config.yaml
n_layer: 10
d_model: 256
n_head: 4
n_kv_head: 1
head_dim: 64
d_mlp: 320
vocab_size: 2144
activation: "swiglu"
norm: "rmsnorm"
norm_place: "pre"
norm_eps: 1e-06
positions: "rope"
rope_base: 10000.0
rope_fraction: 0.5
qk_norm: false
attn_scale: 0.125
bias: "qkv"
tie_embeddings: true
parallel_block: false
init: "normal"
init_std_qkv: 0.0287
init_std_o: 0.00643
init_std_up: 0.0287
init_std_down: 0.00575
optimizer: "muon"
lr: 0.0119
lr_mult_qkv: 0.7
lr_mult_o: 1.52
lr_mult_up: 0.827
lr_mult_down: 2.0
beta1: 0.95
lr_head: 0.0059
warmup_steps: 200
schedule: "cos"
final_lr_fraction: 0.0
batch_tokens: 16384
seq_len: 1024
doc_mask: false
train_tokens: 88530000
steps: 5404
dataset: "wikipedia_en"
MLP neurons of a small language model. Each row is named by its layer, matrix (gate and up: input weights; down: output weights) and neuron, and shows model dimensions 80-143. Each number is 200 + 30 x the weight over its row's rms, rounded and kept within 0 to 999. A neuron's up and down rows have the sign that makes its largest values positive.
After each neuron's rows, "fires on" lists the tokens most often at its 100 highest values on Wikipedia text that the model never trained on.

L5.gate119,191,217,186,237,152,148,194,186,211,157,227,225,239,235,223,145,231,232,249,195,257,275,185,181,179,164,181,153,213,225,161,209,205,201,183,162,147,175,282,192,177,216,186,217,172,231,223,201,272,185,229,232,201,181,170,180,225,182,207,149,202,195,175,162
L5.up119,178,164,139,198,238,176,204,161,202,270,166,177,240,256,215,200,146,188,202,174,255,215,169,176,177,173,153,162,219,207,235,217,187,239,193,214,132,208,202,254,217,159,192,187,203,187,211,166,222,248,263,156,191,165,150,163,227,159,174,200,200,207,244,183
L5.down119,168,123,215,173,226,216,213,216,155,271,216,174,190,167,202,193,198,140,146,136,219,175,267,243,183,178,269,166,182,222,222,176,203,171,194,199,178,214,180,174,201,189,193,208,188,181,183,218,169,226,175,220,155,202,209,216,215,192,180,213,188,229,218,169
fires on: "u", " football", "levision", "rit", "adio", "ru"

L4.gate289,227,206,227,173,228,227,168,194,184,174,228,208,230,237,237,174,208,114,257,160,229,202,146,217,191,234,167,196,185,196,156,177,180,198,173,252,154,167,191,205,194,204,165,242,199,169,238,203,199,259,193,216,232,166,232,227,162,161,161,191,156,213,183,232
L4.up289,143,163,175,163,197,227,218,182,183,201,241,243,183,174,268,185,197,177,163,228,256,194,200,203,180,253,199,154,192,250,182,211,157,218,127,179,198,157,226,235,186,178,175,205,220,188,174,210,190,175,162,196,185,247,192,197,175,196,237,193,206,227,203,192
L4.down289,173,168,235,169,198,213,156,213,197,152,223,214,177,199,231,186,235,182,275,185,258,253,164,202,203,185,164,118,194,171,168,251,167,201,149,203,197,193,233,234,196,204,195,163,217,202,182,185,230,248,177,244,190,188,207,169,167,223,204,177,223,164,195,203
fires on: " d"

L4.gate242,186,212,202,226,162,215,206,210,198,189,165,258,217,181,209,205,220,245,212,187,220,137,203,139,190,182,138,212,172,179,213,191,201,154,199,174,194,170,150,224,179,202,247,166,164,213,226,211,182,254,189,223,189,215,182,255,226,199,269,198,200,228,128,215
L4.up242,210,240,251,195,176,188,231,258,251,233,178,201,200,251,220,199,213,216,216,211,206,176,228,218,207,226,116,182,245,219,201,137,256,138,204,181,184,174,202,196,190,203,229,226,142,195,196,200,230,206,221,196,186,169,245,212,229,178,235,179,219,229,189,188
L4.down242,248,232,220,232,165,245,205,198,222,196,178,244,228,214,209,233,204,231,226,222,169,195,241,245,182,137,122,173,216,191,226,192,187,203,242,154,202,261,211,244,203,215,195,156,182,210,222,202,186,172,164,229,189,191,233,233,230,254,202,200,195,241,242,224
fires on: " Man", " act", " man", " You", "!", "son"

L5.gate4,234,198,176,197,254,194,219,229,180,139,144,137,191,209,238,184,216,249,195,207,200,254,240,236,237,210,156,221,259,190,190,167,221,252,181,198,195,201,193,174,185,218,232,188,171,201,193,248,209,183,192,174,210,230,133,136,211,258,171,171,195,168,178,176
L5.up4,200,160,139,207,168,165,212,213,183,204,186,178,204,185,256,211,157,265,201,225,178,136,255,149,188,265,236,218,176,206,185,178,109,207,217,162,207,226,238,189,172,281,216,240,129,235,205,201,192,206,223,181,186,226,173,193,224,212,213,214,202,220,108,227
L5.down4,223,216,190,181,167,202,241,228,166,179,193,223,199,167,180,235,131,203,226,198,210,189,182,171,232,199,124,258,157,185,159,184,167,160,212,208,169,171,135,193,193,243,241,213,142,173,187,203,204,210,241,210,150,229,194,174,179,190,134,207,202,174,165,221
fires on: "ed", "p", "c", "ad", "ided", "id"

L2.gate121,121,205,167,200,229,185,218,243,221,202,226,225,202,238,169,234,155,197,182,204,212,155,210,172,215,247,201,164,200,195,150,188,185,168,201,211,195,190,246,186,201,176,243,241,260,244,183,200,193,175,212,215,215,209,210,201,205,213,189,240,259,207,175,200
L2.up121,134,225,173,173,167,135,202,219,272,132,187,167,195,243,245,247,187,170,176,244,226,176,210,193,203,215,178,237,230,154,194,240,228,190,184,225,220,208,232,176,224,225,241,203,202,158,164,177,232,178,152,186,207,186,180,221,169,182,225,222,220,229,227,204
L2.down121,258,195,216,156,197,254,190,176,223,215,225,211,204,192,271,153,230,206,177,209,197,196,182,151,210,216,215,177,246,223,217,224,229,191,242,169,136,191,202,187,231,157,213,203,153,224,184,158,225,163,209,248,202,227,212,148,202,227,117,240,203,213,183,197
fires on: "in"

L4.gate159,199,193,176,203,161,220,239,177,212,214,243,198,175,209,213,219,222,202,243,176,225,221,155,220,177,170,225,236,238,142,235,204,178,184,201,224,236,148,248,192,201,138,247,201,171,170,199,145,161,199,228,160,226,206,175,188,152,172,278,184,206,139,189,149
L4.up159,183,196,170,241,219,220,237,119,203,234,204,169,182,206,160,205,200,203,192,181,208,186,170,210,186,231,202,180,221,132,253,173,205,202,172,255,187,186,192,192,221,158,198,224,192,202,219,142,172,207,255,203,195,200,195,145,134,125,258,189,231,212,197,196
L4.down159,230,232,233,217,166,178,180,177,237,148,209,178,185,172,185,187,206,251,198,141,219,209,191,162,166,230,207,177,237,221,198,205,273,192,220,209,187,187,189,231,191,148,179,205,150,177,185,199,210,176,221,200,221,231,281,152,201,194,217,210,195,181,245,222
fires on: " n"

L4.gate83,157,210,229,174,172,166,234,217,165,195,212,210,225,188,161,238,175,179,207,205,203,200,228,238,185,198,164,162,201,186,230,177,232,197,230,197,200,196,213,238,187,186,225,188,229,216,190,178,167,244,209,213,237,153,230,245,178,215,145,209,171,135,196,181
L4.up83,151,200,212,197,214,180,223,167,214,186,189,176,198,268,180,219,210,201,163,225,188,175,190,142,223,219,219,180,209,219,198,236,182,197,191,168,202,219,211,163,197,190,209,125,210,196,193,184,181,278,190,190,201,204,162,208,145,215,158,234,214,205,169,209
L4.down83,217,208,206,214,218,148,262,217,203,172,220,197,194,181,232,186,203,214,181,240,272,197,275,181,144,173,196,196,200,232,192,238,218,196,169,186,208,230,179,180,214,209,196,178,171,210,200,177,183,201,233,156,218,194,225,206,168,260,174,223,217,212,154,176
fires on: "om"

L2.gate239,160,191,184,221,195,223,203,214,220,177,215,188,204,219,262,189,201,217,227,207,214,202,208,226,219,157,172,183,233,224,229,247,200,205,164,134,195,245,247,185,204,124,203,242,176,200,256,169,237,203,174,178,218,191,172,207,189,187,187,240,237,184,232,224
L2.up239,168,181,224,182,193,259,206,174,221,213,184,268,183,163,182,211,225,206,174,187,217,234,210,190,192,200,132,234,172,193,172,172,154,189,231,168,224,202,168,217,210,216,227,177,142,248,216,185,136,195,195,146,199,255,173,214,236,202,189,181,193,195,204,171
L2.down239,176,201,215,275,201,210,169,205,226,168,202,193,148,233,230,192,260,179,202,199,195,188,210,230,235,179,146,214,202,195,199,217,174,188,207,182,174,256,178,213,211,238,199,157,179,162,198,169,118,214,239,222,174,181,195,157,208,192,232,119,157,237,241,206
fires on: " ind", " art", " act", " crit"

L2.gate102,183,192,182,185,216,181,268,248,214,211,224,200,170,202,214,217,217,206,210,209,219,213,211,203,225,148,233,213,176,210,145,163,198,220,210,218,172,230,193,179,193,205,192,208,256,196,152,234,180,254,220,171,253,219,228,237,163,203,161,236,219,127,224,260
L2.up102,188,230,179,145,172,219,216,241,205,184,199,205,238,201,208,227,183,201,202,270,219,231,280,223,151,209,163,207,117,244,227,251,176,204,181,178,152,175,167,132,165,254,155,168,224,165,190,203,199,202,191,223,213,150,151,188,218,220,226,215,198,165,168,250
L2.down102,236,195,171,193,196,216,242,165,214,171,205,239,178,205,160,222,184,212,227,225,167,227,222,202,107,191,161,225,145,268,181,207,223,244,199,173,215,130,192,203,181,201,192,173,192,251,167,152,201,210,195,176,169,230,179,187,206,239,200,170,203,138,227,212
fires on: "o"

L2.gate65,199,212,254,209,230,195,225,123,120,313,136,120,209,248,176,173,208,212,168,215,175,196,210,194,211,223,250,195,188,191,208,200,202,232,185,217,204,157,142,222,247,196,227,207,203,166,213,198,193,162,200,175,219,173,209,233,198,207,211,160,201,166,168,216
L2.up65,163,183,219,192,160,170,140,201,200,189,148,215,144,224,249,118,188,180,211,174,186,190,244,202,192,269,301,197,173,204,156,256,203,252,224,182,159,177,191,211,180,207,197,162,214,176,211,203,230,210,254,222,218,152,245,207,141,201,175,148,208,149,198,224
L2.down65,215,188,145,232,232,225,186,207,178,243,235,138,181,209,227,171,235,182,124,240,266,251,240,186,176,202,222,208,184,164,132,225,203,175,162,205,234,185,204,203,186,192,209,184,190,143,186,182,172,214,147,135,184,164,214,223,212,139,242,168,170,285,184,157
fires on: ",", "Y", "X"

L4.gate80,182,224,154,198,238,200,226,195,190,246,205,206,178,206,190,221,223,154,189,191,238,177,191,214,184,180,201,231,225,225,186,176,212,137,193,223,180,173,198,213,241,167,149,217,216,244,227,171,221,221,210,195,194,172,225,235,190,194,128,188,212,189,217,228
L4.up80,165,268,153,167,207,250,195,182,213,185,240,153,224,223,192,204,205,256,222,149,243,187,225,177,161,167,202,220,205,220,204,170,182,167,217,231,200,159,253,203,226,228,245,143,178,134,249,186,187,194,241,209,189,211,175,181,186,230,113,181,169,166,248,180
L4.down80,217,212,205,227,205,247,203,186,251,167,249,217,172,165,156,184,224,208,218,196,191,153,217,117,193,139,215,163,219,230,190,172,129,191,190,277,218,139,173,241,233,211,226,231,223,164,219,219,192,212,190,213,216,138,185,200,140,225,229,169,143,156,191,233
fires on: " n", " comp"

L4.gate227,210,185,239,199,167,222,207,150,198,204,245,170,162,235,242,179,153,262,184,170,141,222,230,185,202,140,161,220,212,187,162,139,280,240,178,236,178,158,190,212,228,231,175,169,147,220,208,243,148,167,195,177,228,248,226,195,263,181,170,148,171,165,187,174
L4.up227,219,176,221,211,209,205,230,279,180,214,162,255,156,230,206,225,214,221,197,206,193,223,182,230,209,199,252,208,154,179,226,195,199,199,218,215,231,231,226,184,196,144,247,232,190,208,235,218,165,158,165,215,184,180,184,283,218,210,184,165,201,204,185,149
L4.down227,154,193,209,155,244,179,193,196,142,263,178,175,185,228,175,155,227,162,207,179,175,232,187,157,266,156,204,187,173,209,174,194,214,203,198,188,226,153,178,188,204,196,196,138,172,207,205,181,167,223,175,192,212,150,193,166,174,147,193,238,213,186,218,228
fires on: " As", "res", " year", " des", " Des", " contin"

L4.gate2,225,178,187,277,208,192,213,214,194,192,157,233,140,235,222,174,181,215,165,247,183,198,227,230,167,150,220,154,133,153,196,211,243,218,226,172,242,196,185,197,186,194,189,206,237,185,157,227,199,157,209,217,226,138,219,211,235,182,182,207,164,247,168,166
L4.up2,215,214,178,274,216,212,235,226,205,176,151,194,181,246,199,208,215,214,208,188,193,255,225,233,167,128,245,182,198,234,156,154,231,165,190,162,201,188,219,189,177,201,172,179,299,190,194,228,157,175,194,196,180,159,211,231,242,140,193,210,154,183,180,201
L4.down2,198,209,206,243,180,173,155,227,176,204,204,165,215,214,199,173,238,234,147,240,156,195,176,219,146,229,245,145,234,213,167,180,180,211,238,180,206,160,201,195,169,192,284,233,262,176,207,207,245,219,202,142,226,217,205,275,248,178,195,221,196,207,177,232
fires on: " y", "h", " Sh", " Y", "Y"

L4.gate314,200,236,168,190,209,200,173,198,218,183,193,249,177,155,203,187,227,143,243,152,234,190,209,168,188,218,146,187,185,253,192,176,222,188,202,174,223,244,229,231,118,193,224,170,202,174,218,209,214,237,155,161,169,218,182,175,228,158,223,209,235,211,179,150
L4.up314,206,225,178,199,152,220,216,174,186,189,193,213,237,163,198,156,208,152,256,183,231,180,152,213,190,201,166,218,212,269,221,238,198,201,245,242,194,224,238,217,188,216,204,163,182,200,188,207,203,186,167,190,136,198,222,180,237,206,190,223,228,207,167,186
L4.down314,257,264,160,239,208,175,181,157,182,195,207,181,158,203,188,168,233,173,194,171,246,232,159,227,203,176,152,202,244,187,155,169,182,213,228,197,194,213,221,138,197,218,219,169,201,212,233,181,171,220,184,218,188,147,162,217,216,179,157,190,194,185,181,222
fires on: " At", " att", " int", " at"

L4.gate218,189,193,187,219,233,159,247,211,178,190,188,186,204,119,201,204,191,220,201,262,212,200,190,219,140,235,230,208,161,202,212,247,200,227,165,247,195,206,183,161,182,233,206,248,241,188,223,180,195,184,222,184,163,183,225,189,158,205,234,155,248,212,170,187
L4.up218,188,125,197,122,245,187,160,148,166,193,200,185,229,227,207,218,213,198,168,154,262,198,212,168,190,216,188,188,174,272,216,167,182,230,255,199,147,165,247,199,197,195,206,168,184,159,188,168,233,215,153,209,223,176,200,185,204,278,201,227,212,161,206,245
L4.down218,207,193,202,251,173,147,226,110,182,212,224,137,190,247,213,197,225,206,139,178,271,201,248,161,229,173,208,208,243,219,201,186,222,221,217,232,191,145,197,236,206,212,172,162,188,182,210,194,178,141,216,175,195,211,165,218,202,231,190,188,175,212,185,250
fires on: " of", ","

L2.gate293,198,179,183,207,196,219,178,219,179,194,198,154,190,146,159,231,235,168,241,157,264,184,175,233,148,185,201,206,222,185,212,254,212,187,212,211,238,181,232,218,234,195,211,147,186,127,238,224,193,168,198,247,183,224,210,193,187,244,206,177,188,203,206,207
L2.up293,208,209,159,166,215,243,211,238,224,164,229,149,231,125,153,218,228,183,245,138,252,183,130,272,156,192,218,180,203,195,222,212,205,143,192,225,225,230,225,203,192,215,217,179,245,183,212,197,248,186,223,185,188,198,220,202,211,209,150,166,234,197,235,190
L2.down293,217,214,157,182,187,171,177,233,207,230,221,190,215,193,214,211,232,152,203,216,230,237,182,252,217,178,226,191,216,232,232,213,170,232,179,148,193,215,180,250,244,237,175,156,174,230,167,206,244,214,214,168,197,190,199,209,230,173,160,223,244,223,214,211
fires on: " un", " Un"

L5.gate227,125,195,232,227,182,242,202,266,196,202,206,171,212,169,203,211,269,215,202,196,270,174,200,161,238,222,179,175,226,242,240,183,200,207,199,186,204,213,221,237,179,174,184,233,190,204,266,184,232,214,166,207,199,240,164,187,215,165,228,181,193,181,224,204
L5.up227,180,186,174,206,178,201,244,220,253,235,255,209,201,196,215,188,223,245,220,182,160,217,182,155,207,205,171,203,147,152,204,191,155,204,238,212,264,169,244,182,197,172,224,220,129,170,145,163,216,222,191,147,203,179,170,153,199,205,212,151,203,220,248,195
L5.down227,162,198,214,165,196,207,140,145,186,192,235,171,237,183,168,236,205,224,153,201,241,217,206,200,206,215,255,230,197,287,204,152,150,203,222,138,201,186,166,140,189,159,214,196,246,187,186,188,190,181,252,204,233,215,246,187,177,253,175,193,200,266,234,263
fires on: "qu", "erg", "ed", "iv", "i", "ely"

L2.gate308,183,222,241,202,198,187,230,223,167,200,212,263,173,213,177,191,158,178,265,257,218,237,202,215,257,191,182,183,149,154,218,230,171,220,181,232,157,164,181,170,262,222,204,167,240,173,199,150,176,277,171,186,151,189,197,164,201,222,175,194,207,176,203,178
L2.up308,180,245,237,212,165,188,143,178,184,170,219,191,198,192,208,154,206,193,234,220,202,211,232,189,196,164,147,212,176,246,194,193,210,275,192,204,181,155,221,211,222,227,218,175,246,205,213,198,224,176,178,248,197,185,218,166,217,193,243,212,218,157,213,211
L2.down308,236,172,164,207,217,238,185,195,222,179,217,212,165,188,206,161,219,222,279,196,165,224,281,177,221,166,178,220,219,159,215,215,195,223,195,175,169,210,236,193,201,201,210,191,176,202,207,219,256,227,213,254,182,111,194,185,110,185,214,177,220,217,247,175
fires on: "ep", "ap"

L5.gate24,128,220,250,178,164,149,209,219,179,201,207,203,130,200,176,224,218,162,173,190,267,154,196,228,191,169,208,205,236,183,200,205,234,193,225,188,234,221,238,133,214,180,181,196,196,192,211,193,219,180,227,204,205,146,202,162,246,206,270,160,207,186,241,185
L5.up24,237,190,208,225,228,165,220,179,209,214,239,224,171,215,167,207,251,170,165,206,202,231,199,255,225,194,263,170,201,183,248,178,201,196,190,238,167,142,244,219,194,193,178,253,205,193,166,187,158,226,132,195,208,235,141,227,178,143,177,173,133,185,215,232
L5.down24,224,180,205,169,160,262,209,162,222,249,258,192,246,186,156,159,299,200,205,222,166,179,203,225,238,233,244,206,195,186,190,203,214,169,238,148,186,192,194,234,213,200,259,206,197,224,155,245,145,146,193,172,186,192,190,236,164,234,181,200,207,207,236,201
fires on: "s", "t", "g", "n", "b", "one"

L2.gate161,153,245,174,159,164,209,160,186,224,192,224,203,205,162,209,193,200,141,203,215,183,181,206,205,153,233,181,188,197,177,242,210,258,198,260,180,302,216,196,196,221,192,218,181,254,209,161,162,193,194,204,274,215,212,163,204,154,197,173,174,272,196,266,217
L2.up161,143,214,211,163,154,188,137,224,229,209,201,162,188,157,199,237,211,219,209,221,187,183,238,206,208,217,154,169,222,214,235,193,230,198,249,205,244,221,261,192,222,251,225,222,230,195,198,135,201,214,151,250,231,255,170,166,198,159,190,195,251,149,259,248
L2.down161,173,209,208,193,127,190,150,201,196,228,242,205,212,199,148,233,301,194,186,238,220,259,195,234,203,255,203,156,204,215,174,206,251,203,183,222,232,224,232,242,202,274,224,182,261,210,190,186,177,198,195,236,212,186,193,177,241,178,188,221,196,195,188,205
fires on: " un", " ("

L5.gate141,241,231,177,175,181,174,221,252,152,260,185,233,212,223,189,188,219,129,166,222,191,191,191,214,216,218,191,290,244,212,192,228,239,149,196,182,230,196,220,225,202,225,180,205,149,162,163,266,210,167,217,199,200,221,265,152,193,173,210,216,171,221,241,235
L5.up141,196,174,214,205,221,208,228,189,178,209,131,232,256,208,154,168,215,216,208,203,276,190,167,232,153,194,265,185,248,180,161,217,199,134,203,189,199,217,204,179,207,205,207,239,153,197,195,233,238,200,157,166,179,222,223,250,209,182,225,221,199,219,198,243
L5.down141,210,250,146,180,193,215,181,196,158,219,243,208,177,183,215,255,218,161,193,181,257,198,201,162,241,161,169,175,202,149,169,217,202,181,197,184,183,182,190,150,166,167,261,182,126,169,205,219,186,179,223,251,157,239,219,211,160,197,145,206,222,229,208,219
fires on: "in", "ac", "is", "er", "ar"

L5.gate193,247,195,260,216,181,201,188,171,229,170,226,213,193,204,198,186,147,232,187,217,158,245,184,196,192,190,189,211,210,199,264,202,172,224,219,221,168,233,202,200,189,256,238,230,159,165,214,191,175,216,238,211,167,180,195,187,189,214,207,238,225,203,204,239
L5.up193,240,177,223,204,152,155,177,200,164,185,256,232,194,180,186,168,165,193,202,188,121,213,177,169,186,161,204,201,126,206,184,190,233,205,229,198,174,196,201,218,188,251,178,206,153,226,156,227,135,228,206,190,238,186,220,209,209,239,176,246,194,222,171,278
L5.down193,175,146,188,150,170,182,164,219,195,182,182,256,145,281,214,172,172,210,197,153,169,215,176,173,219,166,185,206,198,209,219,206,214,235,168,210,180,104,223,238,182,161,158,192,175,173,161,142,203,195,217,222,188,127,175,163,267,167,195,250,219,218,192,245
fires on: " (born", " born", "ied", " (aged", "g", "ched"

L4.gate71,164,187,201,169,184,191,226,172,125,175,180,147,209,221,209,257,197,213,213,209,209,198,182,196,176,165,199,201,248,166,214,168,218,190,212,167,179,240,218,278,209,187,179,192,153,217,170,206,210,163,224,164,178,194,200,236,245,178,239,202,202,150,192,199
L4.up71,146,200,184,167,200,244,191,191,186,170,226,203,197,168,235,252,166,202,170,173,142,171,209,186,200,161,192,179,157,204,196,155,189,240,164,185,192,197,237,208,226,191,250,234,218,160,211,203,195,190,312,235,226,253,194,220,236,197,205,177,184,195,230,208
L4.down71,197,204,181,176,195,230,234,201,262,245,201,237,186,165,188,203,246,253,217,153,153,219,221,176,224,170,197,150,155,200,173,201,189,159,206,230,218,175,147,224,183,221,226,208,191,232,224,185,161,200,225,201,209,206,249,197,178,192,195,170,172,216,187,238
fires on: " n", " ref", " There"

L4.gate115,226,238,274,196,232,235,172,167,157,214,189,168,147,228,193,198,165,170,190,238,191,181,223,241,250,173,187,190,147,228,193,101,265,174,278,252,171,178,234,175,184,195,194,179,206,162,239,256,213,212,221,189,133,188,168,222,187,194,204,223,210,179,224,214
L4.up115,191,209,167,202,225,204,192,198,177,196,154,247,222,167,185,184,244,190,187,197,218,218,197,204,249,192,223,212,156,246,219,183,217,256,257,156,177,231,159,168,195,166,202,222,142,255,179,199,192,179,230,168,200,216,219,196,210,173,191,146,214,210,189,215
L4.down115,183,203,217,155,183,233,242,186,191,246,224,250,201,174,199,198,200,221,148,232,177,255,219,161,196,163,195,179,186,193,247,150,172,230,195,223,241,214,152,214,144,252,201,225,196,188,156,194,212,215,204,252,144,223,214,180,219,210,192,189,159,202,167,197
fires on: " also", " contin", "]"

L4.gate166,144,230,177,147,237,194,225,224,192,215,197,182,268,155,187,226,194,159,217,180,216,194,218,196,253,215,173,189,169,200,191,166,183,208,189,222,206,198,183,242,192,171,174,206,217,204,229,194,164,201,206,225,210,217,165,185,154,163,199,149,167,165,184,172
L4.up166,226,226,204,176,236,224,235,177,216,211,193,202,235,140,235,248,215,156,234,188,200,180,211,210,242,186,170,239,213,222,223,173,193,213,226,185,216,235,188,233,189,149,183,219,207,178,221,213,212,231,238,202,203,170,229,165,182,203,202,183,182,208,192,188
L4.down166,200,224,242,158,166,224,214,224,219,196,173,205,182,188,202,190,266,161,149,240,203,235,229,142,221,205,204,196,239,210,182,274,182,150,212,231,206,254,190,221,201,189,230,182,218,211,195,217,230,195,187,128,212,139,244,215,235,244,211,201,225,216,200,180
fires on: " work", "reen", "ward", " power", "om", "ock"

L4.gate259,196,159,191,197,239,205,189,196,210,216,182,215,200,191,212,204,227,217,238,157,254,144,224,164,231,189,199,214,217,261,194,146,197,162,201,224,191,234,186,217,240,222,164,207,173,239,171,219,150,245,226,203,170,211,207,215,146,244,233,172,174,228,170,203
L4.up259,145,150,179,145,168,246,239,218,170,174,214,261,284,180,210,239,198,162,183,182,173,181,177,174,199,216,205,152,174,228,309,195,223,150,141,222,212,205,189,184,210,197,252,230,152,190,236,155,195,228,209,192,206,227,141,240,234,198,225,173,220,213,206,214
L4.down259,210,175,181,191,190,205,204,212,174,188,259,257,163,235,257,231,214,201,176,180,207,151,219,184,166,194,233,227,181,249,161,171,245,166,183,203,112,230,172,198,229,164,202,223,137,198,212,158,233,205,226,194,244,190,155,186,262,164,224,252,239,174,184,194
fires on: " pr", " Sm", " The", "pr", "orn", "and"

L5.gate232,229,195,199,163,209,200,171,263,221,182,217,174,202,227,199,174,186,162,225,179,226,196,196,199,225,165,230,193,174,237,214,207,222,167,121,212,156,171,206,201,287,216,174,200,205,211,140,217,214,142,174,204,192,186,187,208,216,174,181,215,169,199,219,216
L5.up232,153,141,264,203,242,209,262,180,228,174,174,207,192,262,151,211,187,136,178,200,254,209,220,266,190,199,157,240,235,277,219,186,235,171,215,185,187,191,225,164,193,208,132,136,175,231,232,188,150,167,181,163,201,215,163,191,139,211,190,179,210,173,205,201
L5.down232,251,214,179,200,220,223,137,166,252,195,204,215,186,244,203,212,187,243,163,226,218,132,229,147,160,191,152,219,193,172,204,169,193,196,158,118,191,161,180,192,201,223,162,204,188,204,186,153,178,189,226,162,165,233,174,237,216,193,181,146,210,173,167,200
fires on: "o", "a"

L4.gate224,199,216,143,203,213,187,195,168,182,171,191,199,171,181,191,222,223,176,194,181,189,182,197,208,190,204,191,191,158,195,164,202,252,214,190,225,197,255,147,204,163,211,176,219,207,214,237,184,170,223,172,156,154,137,217,193,173,150,215,222,203,161,204,206
L4.up224,201,191,201,194,169,225,180,232,201,175,220,232,168,189,162,168,175,205,192,189,154,157,238,228,204,191,216,186,167,193,191,220,222,176,196,144,240,176,198,211,163,141,257,209,249,208,202,232,195,215,204,264,183,218,185,199,186,193,166,218,217,241,150,227
L4.down224,213,168,191,213,176,246,181,209,189,199,225,185,215,199,219,208,198,207,183,216,214,165,282,163,186,168,183,160,239,162,247,210,159,164,149,171,225,210,192,208,136,148,216,214,183,220,190,205,231,186,268,196,186,188,191,200,212,214,175,197,183,221,140,271
fires on: "fer", "if", " imp", "]", "view"

L2.gate58,211,261,244,151,151,209,168,165,216,189,189,191,167,207,211,211,180,216,189,217,192,210,222,236,179,188,213,179,197,188,167,226,230,208,292,201,228,121,198,154,172,254,212,200,237,210,134,172,227,204,213,227,204,198,183,195,177,166,200,177,246,182,235,221
L2.up58,192,219,211,238,190,228,151,174,235,235,217,163,174,145,209,235,199,176,188,227,188,136,217,205,189,207,213,154,189,205,201,229,209,140,215,186,264,195,211,207,245,222,271,192,210,213,165,146,216,186,180,175,183,193,203,149,134,208,195,184,220,174,225,206
L2.down58,172,196,207,232,223,205,151,178,207,211,233,186,178,195,225,212,219,203,120,227,174,162,198,228,201,213,234,171,271,217,217,241,210,215,221,256,195,170,201,236,207,243,198,191,224,209,181,195,220,181,217,186,163,159,228,154,172,189,184,212,210,142,197,203
fires on: " ("

L2.gate196,199,226,210,223,215,223,221,166,129,191,205,209,194,170,223,210,185,214,169,200,196,239,269,210,141,196,223,236,205,181,194,184,165,264,242,150,173,209,150,210,269,165,225,196,177,165,193,159,194,204,220,174,249,207,213,216,191,207,149,121,179,220,195,189
L2.up196,153,173,243,223,204,205,165,176,242,163,235,167,215,145,234,205,210,206,178,185,198,220,246,171,157,266,244,270,227,159,174,162,141,226,209,235,190,178,179,169,241,175,208,236,170,134,263,160,189,143,168,192,244,201,194,200,209,228,168,159,190,175,222,237
L2.down196,152,270,195,182,223,213,167,179,146,217,200,167,223,121,232,149,251,209,241,214,160,189,195,214,188,192,218,211,198,231,197,163,186,191,196,207,163,180,214,231,271,218,243,201,180,117,263,200,224,186,172,218,185,195,187,223,173,198,161,187,209,247,153,219
fires on: "ong", "ang"

L4.gate276,171,216,121,195,238,228,251,201,262,190,173,211,139,137,188,211,212,166,203,188,169,220,215,215,196,185,268,215,180,204,207,174,189,186,182,198,162,200,215,222,182,153,171,163,230,161,237,266,263,211,132,187,173,270,244,201,213,150,180,186,186,180,151,204
L4.up276,231,226,155,229,191,201,296,212,196,196,177,183,154,214,218,231,239,217,169,219,201,224,196,197,166,219,205,183,145,210,224,153,240,184,204,199,207,231,194,192,198,207,188,234,219,166,260,192,230,249,215,242,227,221,188,234,200,214,136,166,155,191,158,222
L4.down276,215,220,181,174,179,200,193,150,175,222,196,225,207,164,252,238,157,202,206,202,223,194,178,224,200,164,239,229,165,197,164,217,198,165,188,151,183,208,183,205,220,157,206,183,228,209,216,176,189,215,167,217,200,191,182,146,231,202,173,169,204,217,134,230
fires on: ":", " Russ", " His", " Total", " List", "usic"

L4.gate142,234,232,206,212,221,246,196,234,161,229,173,194,148,200,223,201,194,191,225,229,159,187,196,184,276,202,163,268,264,208,234,229,190,204,221,167,206,200,189,188,198,239,183,189,208,164,186,178,148,194,237,222,179,188,171,175,187,172,221,189,137,203,254,188
L4.up142,194,227,219,191,198,223,253,215,163,206,204,174,167,191,142,148,239,229,166,183,188,190,268,145,215,187,179,213,239,207,230,229,168,191,186,143,177,198,167,249,207,227,224,219,191,193,209,179,160,205,243,212,202,177,178,178,219,192,185,172,204,232,219,231
L4.down142,218,174,175,196,195,166,231,184,215,208,204,201,191,192,157,177,206,225,219,165,171,262,209,160,252,221,171,212,243,183,190,219,192,189,212,232,146,239,203,209,175,193,238,138,194,234,227,132,234,191,184,223,217,205,168,184,185,217,162,160,161,228,252,214
fires on: " Ab", "ob", "ab", "umb", "emb", "ug"